MLP neurons of a small language model. Each row is named by its layer, matrix (up: input weights) and neuron, and shows model dimensions 32-95. Each number is 50 + 15 x the weight over its row's rms, rounded and kept within 0 to 99.
Before each neuron's rows, "fires after" lists the tokens most often just before its 100 highest values on Wikipedia text that the model never trained on. A number after a token or word is its count.

fires after: "." 21, " int" 12, "j" 9, "d" 7, " j" 6, "ort" 5
L3.up591:52 51 58 69 49 46 31 60 17 28 50 42 43 25 34 48 46 43 32 53 63 67 75 16 54 50 58 61 51 44 67 49 72 71 59 77 36 28 28 55 55 54 85 54 58 47 78 14 47 41 61 56 23 49 35 34 60 43 74 53 40 61 58 62

fires after: " was" 18, " the" 14, " a" 13, " been" 8
L5.up1257:61 66 54 52 38 51 28 53 60 60 42 62 55 68 60 42 77 22 32 36 46 43 42 58 50 25 32 22 53 75 57 60 91 52 68 69 49 73 41 36 25 35 48 99 59 48 89 49 16 49 66 44 64 47 35 52 52 39 48 62 41 51 82 71

fires after: " |" 58, " " 7
L3.up1096:67 57 27 57 49 53 40 58 53 63 31 53 70 47 49 58 71 41 39 62 56 56 49 72 62 61 99 49 71 30 34 63 56 58 71 46 10 75 62 33 88 52 26 67 51 57 37 57 24 64 27 60 59 52 37 39 24 47 31 31 47 48 23 72

fires after: " " 29, " |" 26, "–" 7, "-" 7, " of" 7, "ed" 6
L3.up527:49 49 45 34 38 31 19 22 25 58 73 34 41 33 28 49 69 28 71 51 54 40 45 47 65 44 50 39 58 46 47 62 41 50 56 32 43 75 32 60 70 68 65 65 64 59 50 43 77 56 50 60 22 50 55 47 59 74 79 32 67 48 82 51

fires after: " " 39, "–" 13
L8.up1172:44 70 68 47 38 57 67 95 33 39 35 18 47 47 40 63 37 72 27 75 71 49 43 35 57 44 66 51 19 53 53 48 85 40 47 47 48 39 59 71 13 48 49 47 54 50 60 33 48 36 49 55 49 53 66 53 52 44 44 69 43 86 25 52

fires after: " In" 38, " in" 16, "In" 12, " his" 5, " During" 5, "|" 4
L3.up949:40 37 54 54 40 41 51 71 51 50 57 49 30 42 67 35 36 42 42 59 45 62 36 50 71 33 52 70 42 53 60 24 52 39 38 66 55 59 41 49 37 71 24 46 69 38 50 64 34 50 55 42 68 39 16 72 31 64 35 43 42 56 72 66

fires after: " |" 57
L5.up440:41 49 52 59 63 18 42 27 40 63 51 38 49 60 33 69 69 48 66 53 55 24 61 37 26 50 58 21 35 40 56 41 64 58 41 50 55 44 51 54 62 79 52 53 55 31 69 45 46 41 46 36 79 68 35 67 27 56 71 50 13 46 92 27

fires after: " the" 47, "," 9, "il" 6
L3.up1279:52 39 49 39 37 54 39 46 44 24 27 29 76 71 52 53 30 22 79 31 73 57 33 65 36 38 70 62 70 33 40 62 65 54 71 29 27 63 27 70 70 54 38 45 56 70 29 33 23 45 61 56 48 55 34 72 59 56 55 32 58 54 45 54

fires after: " " 78
L8.up1324:10 59 28 40 54 82 40 78 49 41 43 42 20 55 81 47 38 54 57 53 79 26 38 43 31 39 41 40 56 41 41 55 88 79 59 71 39 58 29 39 52 57 50 51 45 28 63 43 42 48 46 10 48 77 45 57 53 34 57 44 62 30 42 61

fires after: "|" 32, " |" 29, ":" 10, " –" 5
L8.up658:32 91 70 33 72 23 56 62 33 52 40 22 56 72 55 71 53 59 73 56 53 62 39 60 41 55 54 34 52 53 62 72 60 52 57 30 61 34 34 19 62 42 55 48 67 62 33 83 53 50 29 52 37 50 39 56 49 46 47 58 52 44 45 35

fires after: " c" 23, "c" 9, "uk" 6, " In" 6, " in" 6
L3.up1005:55 39 29 82 60 46 50 64 43 48 57 62 38 34 77 56 63 52 47 81 35 16 55 44 75 67 72 63 35 49 31 55 23 72 41 66 55 45 58 65 49 51 47 37 50 58 12 53 23 58 41 72 53 49 45 20 56 42 45 35 35 19 33 63

fires after: " |" 33, "th" 5, "4" 5, "ent" 4, "6" 4
L3.up282:72 26 32 33 37 33 54 48 32 36 37 58 71 45 54 38 40 69 46 38 41 77 34 71 37 28 42 57 92 38 52 50 45 39 53 60 72 41 40 45 40 54 74 83 80 51 63 68 55 80 37 65 76 48 40 71 31 58 51 42 37 43 27 49

fires after: "," 42, " " 24, "." 11, " ." 7, "-" 5
L7.up942:54 55 45 45 51 68 52 51 34 31 48 39 07 34 47 50 47 60 58 40 62 50 37 50 44 40 46 38 53 40 61 66 36 48 45 28 50 42 39 44 82 52 36 53 52 41 42 61 58 40 63 29 48 37 49 43 39 67 50 69 61 35 54 65

fires after: "," 26, "." 17, " ." 7, " " 7, "100" 4, "20" 4
L7.up1179:60 85 40 41 43 44 54 43 34 18 50 59 39 53 43 63 57 31 66 33 73 54 00 61 26 44 81 57 44 82 50 47 40 53 58 37 63 57 56 47 70 73 49 57 45 43 37 60 39 27 52 34 31 62 73 46 72 52 37 56 66 19 72 75

fires after: " " 33, " |" 24, "," 6, " C" 5, "|" 5, "ac" 4
L5.up591:37 66 54 44 56 37 69 66 19 44 42 39 51 52 45 55 77 44 46 47 45 61 48 65 77 35 57 58 38 44 49 41 30 60 52 49 63 50 37 26 90 55 45 52 76 68 43 47 60 34 48 51 44 20 34 44 41 49 59 41 58 32 68 56

fires after: " |" 52, "aged" 4
L8.up18:35 32 45 46 55 32 33 48 50 45 52 97 29 54 53 59 54 60 47 67 45 72 60 62 48 31 44 56 45 36 38 36 40 46 87 39 43 42 42 37 38 46 31 72 41 14 34 50 63 47 25 62 81 46 66 26 29 45 54 46 67 39 44 58

fires after: " |" 54, "," 10, ";" 6
L3.up30:24 66 30 50 81 40 44 47 42 58 40 59 55 78 47 77 47 76 52 55 37 65 57 26 30 57 68 23 73 30 64 48 51 48 69 38 34 59 52 63 55 51 61 56 58 69 45 46 40 52 47 51 61 30 47 54 48 40 35 71 52 56 29 41

fires after: " a" 20, " the" 19, " due" 8, " ad" 4
L5.up99:35 60 59 66 31 60 29 32 73 50 30 52 47 36 15 84 29 27 71 45 48 55 48 51 58 39 56 50 48 60 50 44 46 57 52 47 56 83 72 34 57 45 49 53 54 40 94 93 58 35 61 32 54 70 58 90 64 44 67 53 56 45 43 70

fires after: " |" 22, "," 13, ";" 7, "eld" 5, "ins" 4
L3.up441:24 82 50 45 34 20 49 48 47 73 38 46 54 40 59 45 93 81 22 53 42 49 29 50 47 67 50 14 84 65 38 28 22 46 37 14 62 67 73 52 55 46 40 24 45 82 31 47 44 68 58 33 56 55 54 59 49 64 60 54 64 50 52 53

fires after: " " 46, "-" 17, "–" 6
L5.up829:28 37 53 47 31 51 92 48 48 30 46 53 72 33 44 88 55 30 37 53 55 43 33 45 56 55 52 51 41 56 46 41 63 59 74 45 60 49 46 65 39 56 37 73 56 43 43 57 45 34 56 16 57 59 56 37 43 67 16 80 58 62 45 57

fires after: " " 72, "-" 5
L5.up1059:39 51 42 18 34 64 37 48 45 34 36 57 46 53 73 71 79 42 65 43 22 22 48 39 52 46 57 59 56 95 76 56 55 29 74 50 67 51 49 52 78 57 67 35 51 77 44 46 39 69 61 10 56 36 56 52 41 47 55 48 55 47 35 44

fires after: " " 55, " (" 17
L8.up1249:43 31 35 29 77 52 48 65 74 64 54 45 69 36 80 70 49 59 44 64 71 43 36 33 35 57 70 64 45 75 45 60 85 39 51 48 30 40 20 50 56 69 70 66 66 57 58 41 45 77 35 47 45 36 85 88 43 49 65 46 62 55 47 73

fires after: " |" 44, " an" 12, " a" 8, "." 6, "A" 4, ")" 4
L3.up494:44 64 54 72 60 67 56 63 58 42 60 36 48 70 70 43 60 40 78 42 47 63 35 46 74 48 39 49 48 43 22 37 51 53 36 37 54 24 40 39 25 71 15 58 57 60 60 35 60 31 16 63 52 73 67 51 36 64 61 62 64 75 33 70

fires after: " |" 49, " " 13, "197" 8, ":" 7, " (" 6, "|" 4
L7.up907:43 70 14 65 67 24 34 44 36 61 54 61 61 35 60 76 38 57 53 14 59 34 56 39 38 48 50 47 32 38 41 90 36 50 60 59 53 64 48 35 64 47 50 64 59 50 48 61 47 18 33 68 72 43 57 60 22 71 72 60 38 46 73 63

fires after: " a" 20, " an" 19, "A" 12, " A" 11
L3.up1495:37 84 63 59 35 64 61 62 31 59 25 45 31 33 78 51 56 36 75 43 52 57 56 58 77 43 54 49 66 47 54 49 43 62 41 49 46 41 41 33 43 58 46 46 74 46 90 50 65 37 49 37 28 42 59 58 45 31 43 48 39 43 54 61

fires after: " " 23, "," 10, " October" 9, " December" 8, " March" 6, " June" 5
L5.up182:70 28 67 38 56 43 30 57 70 59 59 46 71 34 64 55 31 09 53 61 70 42 60 49 44 06 44 42 55 44 59 30 47 38 31 40 52 61 41 40 51 88 39 42 69 51 28 39 84 41 68 65 55 57 61 57 38 63 51 55 76 55 60 57

fires after: " " 43, "–" 7, " (" 4
L7.up265:59 39 59 38 63 41 38 27 58 46 52 47 77 54 40 59 71 62 42 62 56 52 66 72 49 60 27 73 78 43 67 55 55 39 56 37 54 78 35 56 69 48 64 49 26 56 49 65 37 45 74 54 33 37 54 66 38 54 46 59 67 53 21 31

fires after: " |" 34, "4" 8, "|" 6, " for" 4, "3" 4
L5.up435:41 42 64 27 45 51 45 57 59 45 16 51 47 59 38 28 58 63 43 87 36 64 27 58 50 19 73 79 76 52 56 44 33 44 50 55 53 58 27 41 77 41 36 53 41 25 67 60 41 69 37 62 79 41 45 51 29 40 51 72 37 55 59 51

fires after: " " 34, " In" 10, "\"" 10, " —" 6, " Released" 5, " in" 5
L5.up973:61 63 20 44 26 28 68 62 48 63 49 47 21 57 62 46 42 54 63 59 15 58 55 60 52 69 62 48 63 38 46 45 34 39 73 62 21 37 54 45 52 42 10 53 61 38 57 72 34 52 54 69 53 56 31 63 59 38 46 53 53 41 38 42

fires after: " " 35, " |" 19, "." 4
L5.up28:39 59 48 62 81 25 41 32 33 35 59 60 41 44 61 63 49 41 30 24 39 47 44 64 61 66 42 40 62 65 45 62 43 67 60 48 44 44 24 40 66 31 63 29 56 67 57 55 32 25 54 60 29 52 75 64 53 59 21 77 58 62 49 60

fires after: " |" 40, "–" 6, "." 4, " (" 4
L8.up806:63 70 50 45 70 35 40 55 50 52 70 60 36 45 67 53 47 48 55 72 55 42 55 37 40 48 54 46 17 79 43 49 49 32 66 69 40 93 25 46 73 71 43 56 45 25 59 59 59 62 58 52 59 57 60 47 49 36 48 53 51 30 50 52

fires after: " in" 28, "," 18, "In" 8, " In" 6, ")," 4, " and" 4
L8.up505:41 23 55 55 27 66 61 69 53 61 62 31 45 35 62 55 61 53 43 63 27 54 11 47 39 33 43 43 53 23 43 39 35 47 33 61 51 65 56 50 26 63 37 27 43 48 33 89 42 45 57 44 64 33 20 65 52 54 74 24 48 23 46 41

fires after: " " 26, "," 20, "8" 4
L3.up1092:46 39 58 50 76 43 47 38 60 45 44 28 39 43 64 38 27 32 55 35 57 38 46 38 61 40 49 43 62 50 73 46 51 11 76 66 37 65 35 44 51 59 85 58 39 38 41 49 49 58 68 44 33 51 77 48 48 64 66 89 55 55 74 64

fires after: " " 30, " |" 22, "0" 6, " but" 4, ";" 4, " was" 4
L3.up729:53 54 50 25 52 49 53 54 39 58 62 11 58 49 78 45 64 57 31 37 48 50 29 21 39 46 68 24 46 47 39 43 68 41 46 52 50 40 49 53 54 49 48 52 39 49 48 77 43 88 30 90 76 55 58 52 73 55 47 66 55 60 61 43

fires after: " |" 20, ";" 13, "1" 10, "4" 8, "3" 6, "2" 6
L7.up253:45 34 49 23 49 45 88 33 53 86 48 88 51 41 67 45 32 78 57 42 54 27 59 25 71 39 52 43 65 66 41 48 25 63 59 47 50 30 41 42 80 63 55 47 36 18 62 63 76 53 59 41 86 45 63 53 62 31 55 27 20 71 28 14

fires after: "." 54
L7.up128:39 65 49 62 56 63 46 17 22 65 51 63 32 50 43 42 22 59 47 49 51 42 39 73 71 56 58 41 51 65 41 71 50 57 57 58 33 42 45 52 53 49 59 30 50 61 42 25 43 40 58 52 18 40 59 54 67 27 41 65 59 53 43 64

fires after: " the" 61, " an" 8, " a" 4
L3.up597:46 39 51 49 52 26 40 51 22 81 25 52 51 51 67 48 35 33 54 30 27 48 45 37 44 25 66 64 45 35 45 80 86 35 55 59 61 63 55 35 35 34 45 45 62 28 66 65 46 69 47 34 31 67 37 62 37 48 56 76 49 58 55 54

fires after: " " 36, " March" 5, " h" 5, "born" 5
L7.up301:61 17 63 49 60 62 27 44 40 65 36 51 41 43 81 42 31 93 56 51 70 61 63 64 65 35 45 60 42 68 68 72 72 25 42 76 45 36 32 38 43 48 26 48 71 41 60 47 89 53 56 38 52 56 46 69 55 77 60 44 54 35 49 57